Weights of a small GPT-style language model, trained from scratch on English Wikipedia.
Size: width 192, 2 heads of 64, MLP 1152 tanh GELU, vocabulary 2048, 7.65M parameters.
MLP neurons of a small language model. Each row is named by its layer, matrix (up: input weights) and neuron, and shows model dimensions 64-127. Each number is 50 + 15 x the weight over its row's rms, rounded and kept within 0 to 99.
Before each neuron's rows, "fires in" lists the words (lower case) most often at its 100 highest values on Wikipedia text that the model never trained on.

fires in: "his", "he"
L9.up940:45 51 59 52 50 26 49 33 70 33 25 44 56 62 71 44 72 60 38 59 34 65 69 37 65 61 51 38 51 35 63 63 55 34 68 50 49 72 49 45 66 60 44 42 39 58 51 62 65 67 59 56 41 69 32 41 47 36 33 67 80 44 72 49

fires in: "that", "which", "who", "career"
L2.up970:68 55 19 34 20 48 45 48 44 35 34 48 67 48 31 35 41 36 55 28 56 73 55 55 71 78 48 54 58 26 50 41 67 68 53 27 70 48 40 50 36 65 67 42 69 58 52 56 71 41 88 30 46 63 33 57 45 46 61 56 39 77 47 69

fires in: "his", "him", "this", "himself", "her", "grand"
L6.up174:46 37 47 56 51 31 50 33 55 40 55 55 71 61 56 25 41 54 49 71 62 44 33 29 53 46 52 39 38 38 36 60 41 61 35 46 45 99 68 39 63 60 63 62 48 41 35 56 54 55 49 63 64 33 64 78 54 44 64 50 33 65 28 34

fires in: "of", "qgzvfwflsa", "rtkdbeospdflgd"
L2.up1111:51 43 37 76 65 35 54 57 55 61 45 69 38 61 29 31 59 40 57 30 48 58 51 71 52 70 46 45 58 90 63 46 57 21 46 66 43 52 27 57 56 67 43 29 21 78 21 33 56 70 70 51 62 55 91 65 41 71 46 38 45 08 46 42

fires in: "years", "year", "time", "times", "week", "months"
L2.up144:52 65 63 60 39 42 54 72 48 63 50 44 47 77 51 44 48 55 65 33 59 42 49 65 45 38 36 44 55 27 50 52 16 89 31 60 34 60 46 48 65 57 84 33 25 54 75 44 61 50 30 54 34 49 46 44 54 87 52 56 65 53 48 23

fires in: "that", "and", "which", "who", "but", "he"
L6.up140:45 65 76 43 48 35 54 52 64 30 67 33 58 30 27 69 53 31 48 27 41 63 44 23 52 79 50 35 68 36 65 51 49 93 23 21 65 58 46 50 56 72 36 28 46 49 31 66 62 43 58 60 55 58 49 52 55 83 49 52 31 41 42 63

fires in: "as", "is", "also", "be", "was", "still"
L9.up193:71 20 46 50 77 29 49 51 40 53 43 50 68 54 51 38 51 52 80 50 23 66 41 24 71 56 24 59 39 57 43 62 57 31 39 32 57 60 35 74 53 54 46 24 49 54 63 40 36 45 39 44 45 37 52 46 42 70 75 42 54 52 36 46

fires in: "during", "under", "new", "originally", "later"
L5.up321:57 32 74 46 83 00 52 37 64 33 58 56 44 52 50 38 54 38 60 45 46 60 51 55 36 47 57 54 55 33 61 66 68 37 36 43 72 32 50 77 56 37 63 34 47 28 65 54 45 38 17 51 72 80 66 51 55 37 50 51 46 65 45 59

fires in: "elected", "candidate", "date", "called", "charalampopoulos", "named"
L2.up912:67 63 53 56 69 31 42 45 55 61 63 64 66 40 59 47 24 31 74 65 28 42 64 45 45 42 70 41 38 47 40 59 66 36 50 47 69 42 55 26 62 52 72 29 68 41 54 32 44 54 61 46 56 53 61 39 49 62 40 45 63 52 50 63

fires in: "it", "and", "but"
L5.up124:55 67 38 34 58 65 56 55 47 51 30 31 47 61 33 67 75 23 84 22 61 91 32 68 59 48 53 60 46 54 59 34 71 48 64 31 67 35 53 89 48 35 68 13 62 31 58 62 45 17 46 55 51 45 72 63 64 63 62 58 56 67 51 73

fires in: "at", "in", "athanas", "near"
L9.up215:37 40 28 54 65 52 56 61 49 72 50 53 34 59 87 66 57 26 38 50 19 60 39 57 58 33 29 57 56 36 56 45 35 56 23 46 37 67 60 54 53 70 52 39 56 50 39 56 15 53 58 43 51 47 38 59 32 58 45 51 45 40 68 63

fires in: "which"
L2.up419:68 75 58 48 31 69 52 68 63 26 53 22 47 49 60 31 64 42 65 53 35 58 44 78 73 53 48 37 47 35 66 18 40 41 75 43 74 46 14 58 55 47 64 54 62 58 51 45 69 51 58 72 25 68 39 05 27 38 74 57 47 59 50 50

fires in: "on", "once"
L9.up782:50 32 52 31 34 33 53 64 57 74 59 80 63 23 40 43 27 55 62 66 36 35 58 43 37 44 32 42 61 66 50 80 84 68 56 66 62 45 50 33 85 51 52 40 73 42 41 46 49 54 71 63 39 55 39 60 23 49 44 61 52 42 21 27

fires in: "votes", "candidate", "hold", "team", "date", "year"
L2.up427:35 34 65 58 93 31 37 29 34 91 28 50 48 46 51 46 61 73 48 46 29 50 40 35 25 55 28 58 47 28 37 42 41 87 35 46 49 42 37 70 57 71 55 38 36 34 59 66 55 74 56 35 62 43 38 51 30 47 38 57 50 65 57 60

fires in: "an", "is", "any"
L6.up450:63 23 66 33 53 65 61 63 58 41 55 57 46 67 48 63 51 57 23 33 39 65 32 40 50 57 48 53 52 35 58 30 42 71 44 53 24 63 62 56 52 61 68 49 41 52 33 96 49 46 36 32 43 50 71 53 48 43 51 58 41 61 42 51

fires in: "with", "for", "live", "kluivert", "described"
L2.up815:69 54 49 44 57 39 44 44 49 60 46 79 80 50 32 56 61 83 93 58 19 53 33 55 41 52 45 62 48 60 44 49 62 30 45 60 60 46 50 68 47 63 33 46 72 72 47 46 49 48 51 25 39 58 30 43 57 58 40 38 35 43 31 32

fires in: "in", "the", "on"
L2.up1066:81 52 55 52 63 24 52 28 56 49 82 59 67 63 33 65 55 59 43 56 63 40 81 54 63 64 46 56 61 62 72 61 50 33 53 27 61 61 78 72 56 42 35 72 56 54 36 60 48 54 31 30 50 51 24 26 28 66 76 57 79 43 40 35

fires in: "of", "ministry", "rodríguez", "ríos", "minister", "institute"
L6.up173:45 52 68 79 43 22 29 49 46 70 44 70 42 64 49 80 51 73 45 54 62 68 38 70 47 61 36 32 44 53 52 50 43 44 48 44 61 43 49 65 46 50 51 42 47 45 61 55 49 71 69 11 63 57 96 45 32 44 46 48 46 44 60 67

fires in: "is", "we", "years", "week", "year", "was"
L2.up386:49 49 40 62 69 52 58 80 61 51 33 55 46 64 60 34 48 63 67 38 65 60 63 46 62 41 48 27 45 38 68 45 48 68 22 63 32 05 53 53 55 64 53 20 57 74 64 51 50 40 47 57 28 34 48 51 43 75 38 20 22 37 55 43

fires in: "of", "several", "just"
L9.up781:54 46 44 49 43 51 45 49 45 50 83 54 46 38 66 47 42 50 37 48 61 55 57 45 81 47 45 33 37 29 27 34 55 37 13 39 31 39 51 62 64 65 62 74 24 66 32 18 35 79 54 42 59 55 69 35 23 60 87 60 23 40 36 51

fires in: "to", "who", "which", "also", "that"
L8.up73:48 51 48 66 40 40 29 61 37 46 27 72 72 42 37 52 59 45 50 59 19 83 34 51 48 39 33 51 52 35 48 61 62 85 41 32 75 25 62 22 85 39 42 48 48 68 62 59 60 46 53 47 59 49 54 63 20 64 59 50 56 49 37 54

fires in: "his", "her"
L6.up191:44 68 37 44 48 64 78 40 65 45 44 72 31 72 67 44 59 24 47 71 51 79 36 56 61 62 62 38 39 38 41 54 65 54 43 34 62 40 48 62 77 32 67 39 87 28 70 60 30 49 63 43 64 38 75 82 55 35 58 59 24 38 46 43

fires in: "he", "du"
L8.up1094:25 38 54 78 81 65 67 77 59 52 30 54 60 58 75 67 48 35 29 73 39 44 43 54 41 72 66 50 52 39 44 56 82 55 21 48 44 54 39 48 64 57 37 53 46 30 55 56 30 51 27 58 56 10 40 70 42 51 73 56 58 29 75 49

fires in: "the", "a"
L2.up727:76 61 41 43 52 68 32 61 59 45 46 44 25 59 53 53 55 31 26 48 53 32 55 47 63 60 87 66 62 30 29 73 38 64 50 55 49 55 45 62 61 41 40 58 00 66 45 46 45 39 72 36 46 54 37 50 48 64 32 43 46 71 12 39

fires in: "the", "out", "their", "in", "her", "no"
L7.up460:45 59 40 74 49 53 52 49 22 40 43 48 45 52 33 63 39 76 66 30 46 16 51 49 41 63 52 66 64 51 30 51 42 47 50 66 52 73 43 54 52 55 77 68 27 18 36 51 16 47 44 54 67 27 45 12 43 35 70 57 34 57 26 49

fires in: "of", "notable"
L5.up886:38 26 45 53 57 40 70 42 67 73 44 57 65 51 70 65 55 41 53 60 59 71 70 64 39 40 60 43 65 10 38 68 58 22 47 55 58 43 49 41 92 75 29 59 03 54 48 50 34 56 80 56 59 69 55 46 49 65 60 42 34 66 70 77

fires in: "of"
L9.up45:55 31 47 44 62 65 40 59 52 47 43 54 76 53 35 66 46 61 72 57 47 59 52 32 49 76 70 48 62 63 50 73 50 34 62 26 56 35 46 26 72 47 59 38 41 59 27 40 51 79 45 27 51 17 55 53 44 54 73 43 33 64 56 49

fires in: "of", "exchange"
L5.up946:38 29 40 61 64 40 16 41 29 37 57 75 61 42 54 69 45 49 47 53 78 51 39 52 48 62 61 24 54 58 72 59 40 27 44 59 73 50 69 36 36 54 56 32 26 64 49 50 79 50 54 66 56 26 62 46 34 59 61 45 27 52 38 60

fires in: "the", "an"
L8.up898:57 39 39 29 76 58 58 59 34 47 36 61 13 54 61 55 37 46 29 44 45 93 48 65 37 75 46 61 36 78 25 51 53 54 41 40 47 52 57 75 75 63 91 57 38 55 52 52 28 25 40 35 43 72 69 62 50 46 69 46 42 51 61 53

fires in: "that", "with", "and", "under", "to", "where"
L2.up6:56 49 78 53 85 39 55 37 57 42 53 47 39 14 76 57 66 46 45 49 41 45 46 49 49 45 51 54 68 34 58 44 23 62 47 47 75 68 79 31 62 46 40 54 49 46 41 56 41 28 53 56 70 23 61 37 51 69 70 33 35 57 46 94

fires in: "national", "american", "known", "local", "international", "professional"
L2.up245:40 42 45 34 39 33 54 68 57 66 56 35 63 45 48 64 60 34 34 46 47 75 52 48 58 59 69 19 15 66 54 68 49 51 62 33 42 64 64 65 41 53 68 66 40 50 64 31 70 57 56 66 19 89 75 48 53 52 36 54 44 52 31 41

fires in: "she", "attended", "without", "within"
L7.up1016:55 40 42 23 39 62 53 41 63 40 56 36 52 33 62 71 62 51 44 38 26 58 80 59 68 58 72 47 58 65 55 67 51 48 59 45 45 56 22 46 58 57 59 29 61 49 61 75 34 61 35 19 60 57 44 50 40 44 40 42 50 32 67 35

fires in: "league", "2014", "2013", "0", "first", "2018"
L2.up1112:53 49 56 65 09 23 74 38 69 61 46 39 29 71 46 25 58 42 59 48 52 66 50 63 53 49 94 53 56 42 55 42 60 43 65 28 80 54 56 50 71 48 43 54 47 81 54 30 59 43 39 42 74 45 58 54 53 64 65 68 37 53 58 56

fires in: "to", "top", "climate", "further", "how"
L7.up1037:40 56 60 45 58 56 66 29 53 47 34 50 32 74 48 43 34 48 35 58 41 35 51 21 35 70 44 66 32 46 39 28 46 44 44 38 42 51 65 84 54 43 81 46 84 54 87 54 45 83 50 63 63 47 46 53 59 78 57 44 70 21 45 31

fires in: "was", "were", "for"
L9.up649:48 43 46 60 65 44 37 32 41 60 39 54 43 72 61 63 48 40 39 70 39 55 29 46 50 73 52 38 60 57 39 64 79 30 25 58 58 27 58 61 96 43 63 55 38 18 50 37 36 54 39 25 14 59 59 36 48 69 55 54 42 58 15 55

fires in: "she", "team"
L8.up333:44 42 37 43 38 42 72 60 34 55 43 36 55 56 56 64 49 38 32 46 56 69 59 52 41 59 34 45 58 51 35 54 60 67 38 48 54 63 05 43 55 46 41 56 40 30 67 46 40 46 50 23 59 53 74 29 22 65 26 41 40 41 41 42

fires in: "in", "to", "for", "from", "of"
L7.up1144:75 38 34 51 48 30 58 36 55 63 32 54 64 63 72 80 80 24 55 60 42 27 46 50 64 68 36 53 58 44 65 68 49 51 45 75 58 62 64 57 52 44 37 63 43 44 79 35 46 77 63 64 51 41 57 57 48 65 41 25 45 16 75 45

fires in: "her", "his", "studied"
L9.up557:29 41 39 26 77 53 57 31 57 15 33 55 63 64 65 40 44 41 55 66 60 73 46 67 32 66 94 37 59 32 30 62 78 51 57 58 65 62 54 48 53 42 58 34 48 35 40 51 58 55 75 61 56 38 70 35 57 26 51 62 62 39 59 33

fires in: "and", "police", "politics"
L7.up760:50 89 28 43 42 58 69 53 59 70 41 62 39 38 40 53 49 30 45 58 71 84 42 51 54 86 45 54 55 56 62 39 90 57 32 53 67 31 70 61 49 45 46 46 27 69 56 04 74 63 63 65 43 54 40 49 61 58 54 78 42 49 37 63

fires in: "time", "have", "had", "times", "having", "on"
L8.up389:74 53 43 75 49 44 58 44 44 28 53 44 67 53 67 35 46 52 60 24 45 42 59 37 66 41 57 43 55 51 45 35 38 76 44 39 35 52 27 55 55 55 40 46 69 45 34 81 77 87 42 52 41 60 61 56 32 85 56 32 39 83 43 32

fires in: "some", "many", "a", "more", "an", "several"
L7.up533:58 33 58 52 58 43 39 44 61 29 68 87 55 64 44 47 42 70 49 35 45 66 75 09 45 67 43 73 48 40 39 39 41 44 22 59 40 45 53 78 63 73 65 49 48 29 63 39 30 36 42 13 46 63 75 29 44 44 72 37 51 66 42 57

fires in: "was", "were"
L9.up903:41 47 44 31 60 22 63 56 40 81 26 77 57 59 30 59 41 12 45 65 44 61 29 50 51 66 54 45 51 47 23 25 45 49 27 33 66 17 39 70 69 50 28 37 60 33 26 41 39 51 42 68 23 65 48 54 50 88 48 45 65 69 53 62

fires in: "the", "according", "a", "as"
L6.up526:59 65 28 50 42 75 70 59 42 37 40 54 20 44 37 61 79 54 67 27 59 33 50 34 44 70 64 46 53 76 59 55 38 16 44 64 63 67 35 58 26 44 49 44 22 52 63 56 48 30 57 60 57 27 48 41 33 43 57 53 41 65 43 27

fires in: "in"
L9.up99:27 34 67 47 61 44 54 73 43 64 59 69 56 57 41 86 36 31 34 35 46 61 43 58 49 83 64 58 46 53 63 62 50 39 44 57 58 65 36 37 62 27 73 53 42 45 59 54 37 48 18 33 52 45 39 49 42 33 63 32 79 68 34 46

fires in: "he", "to", "a", "it", "few", "the"
L8.up0:49 43 52 54 63 64 54 57 36 55 58 64 64 76 46 41 56 50 48 38 38 59 31 47 65 54 28 47 46 36 38 65 55 43 42 50 62 60 66 37 52 55 63 26 45 23 60 74 48 77 56 38 36 14 63 33 65 71 81 22 31 59 56 57

fires in: "part", "an", "party", "parts"
L2.up1006:70 68 35 43 55 73 35 47 50 38 52 40 30 29 65 66 23 58 36 43 53 49 56 57 80 96 59 70 36 41 59 30 49 71 42 29 57 66 51 65 61 91 44 53 43 46 37 67 51 50 31 20 52 59 74 53 62 45 57 40 43 33 30 53

fires in: "on", "airport", "royal", "international", "and", "country"
L2.up28:63 39 52 81 33 26 54 47 44 65 61 68 57 30 38 56 51 44 55 45 35 64 17 53 46 45 50 44 46 35 26 70 57 70 35 45 65 23 73 57 39 29 40 08 35 50 59 52 29 45 64 44 39 33 38 26 22 62 32 49 46 42 61 47

fires in: "in", "from"
L9.up253:50 44 62 28 67 51 69 68 50 47 46 53 65 62 76 68 45 44 41 47 22 34 47 35 47 41 59 44 49 37 25 39 22 43 59 50 42 80 49 57 62 66 51 86 32 48 60 63 33 36 58 42 58 39 39 34 51 37 56 42 50 81 53 66

fires in: "the", "despite", "top", "well", "it"
L5.up823:40 15 81 49 40 39 50 60 45 37 50 49 69 34 33 57 72 46 42 41 40 45 37 61 47 56 26 81 49 67 48 30 65 46 50 56 49 46 73 46 49 67 54 45 44 25 38 86 36 51 68 21 57 44 33 36 74 53 72 56 54 60 62 67

fires in: "of", "was", "were", "capital"
L2.up929:45 48 60 28 52 77 68 84 37 59 34 22 68 54 43 79 59 41 51 23 40 59 65 47 65 44 33 21 42 47 41 25 60 49 66 66 58 42 46 62 54 61 61 63 44 60 42 45 39 46 54 55 49 59 61 72 49 51 49 57 42 75 60 58

fires in: "he", "his"
L8.up477:66 36 44 35 61 40 79 59 39 35 36 39 58 47 83 53 74 24 26 62 44 71 54 29 52 54 65 69 31 65 28 52 68 50 41 46 37 43 53 73 43 41 46 58 49 27 35 59 39 41 59 71 50 26 46 66 46 52 38 44 55 58 49 45

fires in: "first", "2019", "2022", "2020", "2018", "former"
L2.up86:36 42 55 47 20 26 42 30 77 56 69 42 68 61 45 46 62 60 50 69 65 75 39 52 58 54 43 33 41 27 35 44 42 50 42 60 64 81 63 57 60 58 40 50 60 44 37 70 58 60 34 48 35 36 46 81 24 40 61 65 37 87 55 47

fires in: "in", "as", "asado", "under", "premiered"
L5.up541:68 57 57 58 44 41 58 30 80 73 30 47 67 19 60 74 55 53 20 53 56 46 45 40 46 65 37 26 54 94 60 52 40 54 67 25 42 38 53 53 69 50 57 38 69 35 50 29 46 19 59 53 47 34 30 41 37 40 72 63 73 48 48 38

fires in: "a", "their", "the", "her", "its"
L7.up441:69 54 36 70 79 58 40 13 65 31 54 42 46 63 56 31 61 67 52 37 46 39 51 49 63 55 59 43 51 60 36 52 49 51 51 42 57 36 93 65 46 26 74 59 29 65 45 27 52 42 60 35 57 56 43 48 40 63 74 31 40 70 48 40

fires in: "that", "but", "who", "which"
L6.up523:57 63 29 52 68 27 44 67 61 30 45 17 56 50 47 48 34 55 50 46 61 68 60 28 68 64 35 34 40 30 69 58 45 68 38 41 50 37 36 45 45 53 59 63 43 74 42 64 65 49 56 50 26 85 60 42 40 39 40 36 33 63 53 64

fires in: "an", "any"
L9.up107:45 48 52 53 31 64 65 58 59 35 51 40 69 61 79 47 38 69 36 50 39 42 33 48 51 67 47 23 34 49 41 75 41 60 53 83 40 40 15 76 42 60 57 58 41 56 43 83 46 36 65 32 54 51 52 50 50 55 24 46 71 46 43 54

fires in: "an", "romanian", "professional", "american", "indian"
L5.up243:60 09 48 60 68 66 62 32 73 68 38 18 67 36 54 51 51 38 44 54 60 71 47 43 89 53 70 26 35 45 43 60 48 32 60 34 56 49 58 62 58 64 47 53 47 53 52 60 26 41 69 44 27 34 56 43 58 31 76 47 64 38 52 44

fires in: "also", "most", "following", "only", "same", "early"
L2.up445:29 62 14 66 33 35 23 39 41 57 42 55 57 25 51 53 30 70 21 42 71 28 48 59 69 30 46 22 44 56 72 55 65 42 45 18 64 71 31 53 33 53 51 29 56 65 48 59 75 57 65 65 49 40 68 75 57 53 62 28 40 55 85 48

fires in: "of"
L2.up1085:73 41 54 63 77 33 48 59 28 73 46 36 36 58 38 63 25 57 68 44 51 72 45 57 50 42 77 63 76 44 49 69 72 35 52 55 58 35 53 62 68 59 43 33 14 57 50 26 46 92 50 35 27 67 89 22 69 52 50 56 64 37 31 52

fires in: "the", "from", "in", "on"
L7.up1069:54 42 47 47 62 50 46 64 51 27 51 55 36 28 69 91 51 78 62 45 33 40 40 46 29 37 58 61 42 46 52 58 41 70 56 32 59 40 44 74 37 71 69 43 33 44 69 62 54 47 58 33 57 54 53 32 34 44 55 19 46 62 28 41

fires in: "of"
L5.up436:60 44 74 76 15 76 52 55 31 46 52 32 50 50 43 58 54 63 48 38 82 43 26 53 57 71 73 69 64 62 58 39 29 39 33 47 23 42 33 61 44 80 55 59 21 59 33 46 43 85 52 36 73 52 65 43 42 65 77 44 57 44 30 50

fires in: "the", "of", "top", "7", "gf"
L2.up1113:37 45 54 60 57 52 63 39 11 53 15 50 35 32 41 59 47 28 50 47 35 53 40 58 79 59 41 65 39 35 47 56 35 65 59 80 57 59 55 62 53 47 42 48 17 42 39 58 49 66 52 36 48 66 48 40 38 48 61 66 44 48 52 60

fires in: "of", "joseph", "for", "philadelphia"
L2.up826:30 47 28 46 52 66 46 35 40 64 48 41 38 72 46 18 41 46 21 31 67 63 45 50 43 89 49 50 66 50 45 34 56 43 50 56 66 47 32 61 58 63 37 56 41 65 45 49 45 74 58 33 48 66 59 56 22 57 38 45 68 40 26 44

fires in: "in", "km"
L2.up365:42 51 67 68 69 64 39 61 39 59 47 64 45 44 67 75 66 31 49 35 43 53 72 59 65 51 48 35 61 33 79 57 51 31 76 49 60 79 46 51 57 04 34 38 59 67 51 55 61 59 23 48 29 42 52 34 57 49 88 44 42 63 44 28

fires in: "of", "the"
L7.up513:66 53 50 55 58 51 65 51 58 50 79 53 48 18 38 57 74 72 49 47 55 84 41 50 54 82 69 47 43 49 62 83 53 42 38 61 71 65 62 37 53 62 78 38 00 27 23 54 47 83 69 64 39 50 60 05 27 45 63 66 72 46 59 36

fires in: "on", "she", "the"
L8.up693:44 82 44 61 32 49 43 50 45 47 54 35 60 41 49 50 77 52 51 60 53 54 53 43 34 51 28 53 35 54 49 40 72 54 51 69 58 58 51 44 47 41 59 39 40 14 59 43 43 38 71 60 49 36 56 44 17 33 40 58 30 29 59 37

fires in: "votes", "team", "hold", "career", "total", "points"
L2.up11:43 62 46 38 65 39 38 56 39 69 52 54 66 64 33 64 39 53 72 32 37 22 41 40 42 78 45 55 57 34 42 58 40 78 53 61 47 63 39 61 49 44 53 40 45 38 60 75 94 52 46 62 46 44 42 50 33 81 57 52 62 35 52 57

fires in: "to", "also", "later", "then", "s", "been"
L8.up525:55 46 24 49 31 46 45 30 32 67 43 67 43 43 60 30 53 52 38 46 33 43 44 40 49 32 57 24 57 65 51 80 78 34 46 53 46 51 71 18 63 28 67 32 45 44 54 51 50 55 49 56 61 58 49 47 36 46 78 55 53 58 24 51

fires in: "of", "were"
L2.up411:24 34 50 42 61 55 26 48 35 49 48 60 72 65 64 35 57 52 48 46 46 65 49 38 87 66 34 46 50 57 25 52 28 46 73 32 60 56 21 74 81 35 64 65 51 54 42 35 41 38 26 44 47 69 59 50 30 39 35 45 45 23 15 71

fires in: "that", "to", "as", "such", "into"
L9.up768:44 59 54 65 44 62 65 38 67 54 70 31 60 37 38 50 30 52 37 43 27 57 48 40 42 45 56 43 47 53 66 13 68 50 72 22 69 62 84 41 50 58 55 47 18 47 27 52 58 37 57 29 36 51 49 18 52 72 51 31 58 73 72 52

fires in: "in"
L2.up298:81 57 43 21 53 44 43 71 38 43 51 48 46 34 29 73 53 31 42 49 65 48 42 39 55 70 66 54 34 78 63 55 49 43 68 22 73 71 59 50 60 31 69 41 53 50 60 68 48 33 43 53 35 41 63 13 25 33 79 63 54 47 74 48

fires in: "of"
L2.up98:37 67 59 69 36 43 47 56 48 63 39 43 36 31 29 48 32 81 65 45 50 49 34 53 37 85 63 56 78 78 63 67 43 45 41 80 38 45 53 63 48 44 55 35 15 35 78 48 37 66 63 42 45 47 72 40 26 38 17 55 58 47 38 31

fires in: "she", "her", "it"
L2.up681:69 72 33 72 23 44 65 31 53 39 47 51 33 42 65 36 57 27 52 51 59 83 43 35 67 52 52 47 53 63 36 38 62 65 69 32 37 67 55 45 48 47 29 22 42 40 77 72 48 48 99 43 29 38 31 47 60 56 37 39 61 39 59 26

fires in: "first", "he", "which", "this", "who", "two"
L8.up950:59 75 81 55 39 56 37 70 38 71 68 65 59 41 70 57 80 42 14 63 61 86 38 37 59 48 55 54 63 18 67 55 64 57 63 35 30 61 33 29 47 56 29 42 86 46 66 73 46 57 44 47 59 42 55 76 40 11 62 51 45 69 60 52

fires in: "the", "to", "age", "further", "earth", "fifth"
L6.up132:39 45 64 40 58 61 67 62 65 64 59 77 56 68 36 50 51 62 32 25 55 22 49 27 49 57 70 14 48 64 51 58 43 50 45 36 39 45 78 50 48 33 82 54 58 42 60 32 39 61 42 17 39 68 23 54 49 66 68 31 67 58 57 58

fires in: "his", "an", "him", "her"
L2.up963:67 58 60 30 47 50 42 54 56 44 14 48 51 36 64 76 37 52 40 52 39 39 31 54 46 87 41 38 46 36 37 55 21 29 53 64 49 53 46 70 47 33 71 63 34 71 49 64 52 42 58 36 24 59 98 71 64 56 53 35 42 31 41 56

fires in: "that", "it", "i", "ii", "family", "if"
L8.up533:54 60 26 37 26 31 69 27 60 29 66 71 37 49 55 34 45 59 38 51 63 63 58 61 76 49 36 33 50 79 57 09 55 76 58 45 39 61 52 63 65 45 59 31 56 61 66 49 54 73 62 40 41 36 48 47 51 56 55 04 46 66 35 57

fires in: "she", "he", "who", "de", "died", "it"
L5.up1044:43 68 46 62 27 55 54 61 61 46 70 52 64 49 48 54 50 71 42 55 46 61 38 45 57 70 28 36 33 53 49 34 35 55 23 95 66 52 33 21 67 42 63 34 42 32 29 62 63 48 58 58 29 38 79 66 59 66 34 37 28 79 61 40

fires in: "his", "her"
L6.up465:45 53 43 60 55 45 63 48 56 56 45 65 49 50 46 43 35 35 57 83 47 60 58 40 25 70 54 31 64 62 34 37 61 61 54 47 65 41 12 49 56 57 66 37 37 41 43 44 46 13 75 39 44 42 70 67 44 20 69 36 12 44 41 62

fires in: "and", "to", "or", "himself", "raised", "relatively"
L7.up1096:53 61 41 82 49 60 64 15 67 57 52 49 21 42 39 85 49 13 41 61 23 49 54 41 73 56 21 61 44 61 68 34 58 51 65 34 53 35 47 71 64 55 49 19 40 34 56 49 29 67 67 39 66 69 48 56 66 66 54 41 29 51 46 59